config.toml
d_model = 448
vocab_size = 5986
norm_place = "pre"
norm_eps = 1e-05
rope_base = 10000.0
attn_scale = 0.125
bias = "none"
warmup_steps = 200
final_lr_fraction = 0.05
batch_tokens = [32768, 65536, 98304]
steps = 10491
MLP neurons of a small language model. Each row is named by its layer, matrix (down: output weights) and neuron, and shows model dimensions 0-127. Each number is 128 + 32 x the weight over its row's rms, rounded and kept within 0 to 255. Numbers have three digits each. A neuron's up and down rows have the sign that makes its largest values positive.
A block is one neuron, or neurons of one layer that tend to fire together. Before each block is what it responds to, as a language model described it from the Wikipedia text at the highest values.

Responds to: Final -s suffix. Word-final pieces adding -s, mostly plural nouns and some third-person verbs, such as controvers-ies, photograph-s, grow-s, lead-s.
L2.down324:079154155138121140065210106114151158097124127133139141147136158167156061157082106123146130119086130105082092125098162093122134126077193127137145146069121168139094149140159131176099151063090114158127136139102085077167106126087164136091161133150097129143178137132158095117155137202100149113173033120163118128089142109103119137140088137034177195083121160114186158131124116098107147203149
L2.down448:089100189136145190114191129109059154125137118151114123092120148126174081137124086076157160112099149144120095106133100172128121146115179107132100151168129090119094127157097105106155173189104104092174112121086168157164146129129153101046124102095103150118125059083151109100152150114105090120124067151034145110071072168155161105120113127115120134150092147118130156124109130091060121110168
L2.down545:151160143136128124021126107145132111122112113112146104112113175122115101184168104122145073133169089123090149167100124165165172075129117135152186173159120118097132111097100120138109116136120157104168122180153133095166219098127113120126135145120113099122185153116139128077184183121165150120111078049102214134114071126080163121150135091127104147138142158104131134092167164138140137106130
L2.down720:172111143092126114156174119123107116154134134169111150200073091145112149126186089081105129158133131052114143113130239145131139069097129147185139117142156159089111182123091186102145138136116102076124114138134109145174144078148154121087173157121112155094092091154127107138095096127157126108127179138145057132059188157140142166106116161117125133099105163158118122085154163132108101149091
L2.down966:044107113114131157164122142153145217077148152089101083093128134101061046179123122111113102162159111086126167129168080092115151138097135088119149112108149085163162129150105113130153160191188121056151079143147156118211106127166106119121160186112128067121148126124144127181118096130087145131153117125075062176129148144113136012135142122036169179139176184098155135094167127182112084090123
L2.down1233:074148159104088186058210117124147120140160135124128102061108150098127151156135115097154161077147120169140115138142171121121120116141088066079132194138164143107111081093189140111086137134086155055194178155137062125141192121126132137114133124095141132197194120066176130106186156128106110117096148088119201093092137125156196106150116108137083115104146160079140146131132082147116138097180
L2.down1354:157151139120195131118136101091146098101113096133099130216157182163139151139149141132148104079104101136046156102134128112123153096105087175099113191076127151140179196170113147116152092129131155142151124132167061147146157191140098112133166122051135198130101114097148181111130107108136123106172149146124125132076136111121096120087160105113107093125185132164104168111130209126121124119111
L2.down1395:132126096104142173120177098160073139080115171121155117129207186212134118097178156123103113145113235102138088118131165111110120136116100150156149118128129175117155136112133131128107177140135154142133012206116129137152132138126162072061126128100160168131160190185141110134147119091070098128139129125186119108134166098163135111106105194190135132052179099120107046129086127101120138178166

Responds to: Month names and acc- starts. Month names in dates, usually after a day number (8 November, 27 February), plus word-initial "acc" pieces (accident, accordion, accuracy).
L2.down55:159127149183100115140105125128145165081108132119163073114115090184124117148117111153136173143124140160092112121102140140192191112062116126141122141120091156184173106105121089118118056130173205090173164139117116148132195079113116150101178121103084132103122121130145146150092108181142149055160107111086084115161216130187123149199129114154184104158156113142149175122172068108119141129114
L2.down368:082150142153094136095085112141159193181111176103128130092086130144185141101159069110153104118082100073084125119171143141131134137146178070145106075060166142144097186133080136122146096179137121143155102128190153082144114168074139133163099170143131125119095110117147135076149118064110119108142103100107143102065185157208145098174143085105087203103100130142121117163172094074102090159127
L2.down504:119095133177117143117137124124081177158144126149198099133150140127161188118171178109163172107129123149142101128144105111144155117140120129110083194151179160129111150151109174140110142117109060138141121131179085110161092127135151145134104122176129097134202125172197188185117120111068121147073130116193139105125069114028151125145126113150105098139126122097118139109082169093126093093118
L2.down658:137128069123132108172086153149182126135144173150149163107107155122124082142107114121130165118141119176182133085116163115181096115055092106150117097107111052130155068178162163148106134148139195149136120145124116131120134115062083146112062110148119148150133090102150105106115124170130160145112076108174092132113162179073097139190142150070132169134086104132133161145164119128150079176108
L2.down667:161166149098148058114082138119090119102120115137145132103090142156115220141145151113145140137116161097159152114140115119120135097180100153098097172124121107092125119154135175145097144107137114139171152123077192120188124107113124186224123103163129152126141146140127113111136121123146112186116216088144131096168114130128137165114144100139157137167120112162114135120172139165167164127129
L2.down689:167141124135066111145178135090160122084147223133173112128121092106166196126093162102153103136091139102148128111085115136181065114105106124141106114100171171177130129146100126173067139141098135125152107144172092096146076170121164138152155132128153175122136100166094151214104085101143146052113099141145151211125182098166139099132135117149139116090107107140148089153140126094152129112120
L2.down1013:114111174114130146180125142157123069094128158087132117100178123102114189130118132124129100137077097148133121082085140150157105134088145135117161132132126123144126121156081106095084144175148167104087132128133069110193129117064176180156121145120113123148112118140155078204166065136171110066154044065139181123129133167162092146100086135104158150100153057093146100164165184136116097120117
L2.down1351:171123134170108142103084148136132118065143065143122143141171118139127210185138156098093089217150163097107112155101145163094094122076139140149090148148120163118168108107111189089087101097097123142180111164125125154178168159116162095096173141134071202152126095091124108101083131123140162142126120142117135198124099087091178142138119112119209082158094185141158121080127094150102157125126

Responds to: Plural noun endings. Plural noun endings or whole plural nouns, often after numbers or quantifiers, e.g. -s in ships, -ents in regiments, men, games, stars.
L8.down38:085134178168192162074139085136127126144138165132105180108146097113181055055170090145140178126118070099146142149112146094068107114100102166106100127101141087123163224144098165139136161130093114155136153149129079179110180153125091130152116169105144170155156103115150125102078085130137132104099126129134122161150170169102132027155094184102165134105149110130129153132076124130130105140125
L8.down248:117124156138095195097234100082138145136131158105069113083124171139130122151071116102123175120171119124043065152111135142157101113092122118104191191153121091082105109090102141131144115152155130134107126140130136155197168119137123129143161132097085153091122100152138122121158197207133146130167082059153116133079087147092180101131098144141141112115167134082130137084142084143181154147143
L8.down484:105163223150141155081169033181115166121158149126094149140132184128055078115109134111128122099112142133105051182135060168117074062070163161090171141101160095100117118114112146077189192126089127116114127129147123128227164092161136155082161127146112149101207139080132100092132206162129158113181131154164114140107125075131109147138197148106085144098181093076121078150116141117130121119138
L8.down556:125144138159116111055188068160124130149121121111143124116135159110159130142136163156070140122135184175069096168130083169111082057097080104088182123134139087092125119113124148094150098129111136096145088112080139188167184130143150147106150125085124114129104109093122137103206158140149166039136096104097098116137048154135105106193086123182106106053136133086133115165202181098097177108103
L8.down613:167154138089056098104137134121173102177162137112113124123126083102106109159150108109125160150124180155156111145118129146144109031145120102134112133109148174072157142119092185173148105149157145095141094103125134211128176132198123159130084141142138072099130126138173103137144155195104112096176042094143098124165092159119169148133116137115133152200101158088104160127081141139181151173134
L8.down1050:108098113129121090106231125128121169107117158060106102197186117102123116185070189084122102159156173172111161146109061155164108101146134156088190089110174128105151178098095101072150111087144089147189132123130055115090111106168088138087118091091143127076114122119084069146113055161150161091087139152163140126108179130108123101144138105125074092118121101140182125129122155118164161171086
L8.down1116:087051132132142135120069165135131141133089173152125155130102119145102073133115055085154090139164076142130145110096088089155077081083120097147142165140153131134185112167101186146131093104155085159111156121150115167117079162142100147098112175196076110145147169115156090141151145128205076184135070118115067080128135093154173092162189122140199090179162067154038097144172099117186086175074
L8.down1158:217101158159182138104142123158147148115128139090078098092125141094066079154100140175147130148111131153109109084101146111086202153075128069148109089092103125103164187112120123147192090110118048116120136164120120173163161180127136185110178116166120167129073117081111077155165182111117194088177130103108135135120131156114098091149110126135082160079116143105154117174116126143146111073149

Responds to: Mid-word subword pieces. Middle word-piece fragments inside longer words, mostly proper names, e.g. Mont-g-omery, Mont-ic-ello, Whit-g-ift, Mar-ath-on, and also p-and-emic and acc-ordion.
L5.down1085:066126107163147121112139128162146143101139116110096138147137167122074197167155066104129103094125159119164162113134101082206111101107084138144132073111142170120163126134085140097127176131155112105099091145122123068120106143154148174131176118066118104092158105104119085137120127150107104133167110118180128100168176145034183139138108091131130164108126155143084068182098141114180117172108

Responds to: Full-date positions before year. Tokens inside full dates that lead into the year, such as the comma in "February 23, 1923" or the month in "3 December 2015", especially birth and death dates.
L8.down100:165116140111108102122153052200090097128123068119048111161108094084139096128144084083110127117051117123080145130158191160177146115126164111128114107090115121181123096144168162149157144080124105149125123141140088138168124095104119111163109137149135173115162173133123092114031112100118124128103123109105098132151117099153186145108164107128127107176128166110188148138169116080124128119195
L8.down271:157127127123090082103160146127171098177176103133161144115165108111061137122104122124140140121177085118144072241125153091134116114152095137121132108147113122126121109057151130169118128160107194122143108128158154110094117198123121131164158121123121094096100093128086120162139115095145131084115110117133123062149222153185106139087100099158105037167118092122163130101151140098116116096167
L8.down283:116129078145138154148127160146080113166109151150120069131142161115111113095157202150168142187141150131137164148135164131172123106089187165123125104090120131084118100056149083156118093123130081135166190094190110078134110110114185128153088117161154129110115139151115088119090072111136082104141195112196087140114146109125065104152126138213152113125129166159087174109107129086130081160172
L8.down536:124173111076098139124087078140154118090123122176126124084105134114138191108129179132153134099109028143139174149125161066172143150114117144127148139167108102134114123111153160148097154173152125102136149134131116203096168150146127141092120160127178125177064094113132055136125108113043109120118100108148143140067112094043074155092111151078101095140075125110086090104125124156139156113138
L8.down653:120114112168122132148234117142123161142167126102157194113128081080177193164115077142187098118132151129127133153143114078117094113146100121139140096153134126108202177183136119105154173128134085097093150124101119188098137113187140156179094103146130137067143135151091135101109136102135103130094092109114138127129123110122135161146106126140108102148111154123091145160104144112108084115120
L8.down668:149094101108107064138039102090116133139121170136154197138134102148064105147209153147115141113136092099102099105117141124064164081137124065106154166106153167124173121116128109095159112155096157096140169135109065129139187113138122139138113055151134167152093115148177144129162124145130151144114121092159130182078080106069121110163174091086150115108155081189133152099123060142083103149119
L8.down1088:121132151217130182138224115121100179103097154145142145141116127143130141146149164138071127133107059155111163119114166116128107099124065099152166110161077129136094116138143047144135091157172108178142129125163060117153163158128091126099162107149160121102141137080108126080135085132103101077133136104138123096124127109173131102160150113136086113173065135111174140186182119114109151099143
L8.down1170:134074154079079092082113157137129174101080076074121124152118082073103174142132132185116117122124032058136146150112176121117183151157103123180125158087136139133083122167103143138068120124159164092089098145150179163134104156163162150102170087044100194111145149145145158162074121096105126176102154127116139163101115128141206105182168099109122113128136145190132157147116142110128134104103

Responds to: Plural noun endings. Plural suffix pieces that finish a split noun, often a kind of person, as in schol-ars, art-ists, spect-ators, concentr-ations.
L5.down1044:153166150153102133066140120134131153164130109160120188090156094124095161148160162095130154129137116139161089163111104098132130119146129072113146147091110106093158161120141192084095142131113189155132135170122094147131132101134123115103108151126158098106134115092158102105112161162117159113145156100077152093099140094164048101161140161151137174093077188080223215062132151070125062200195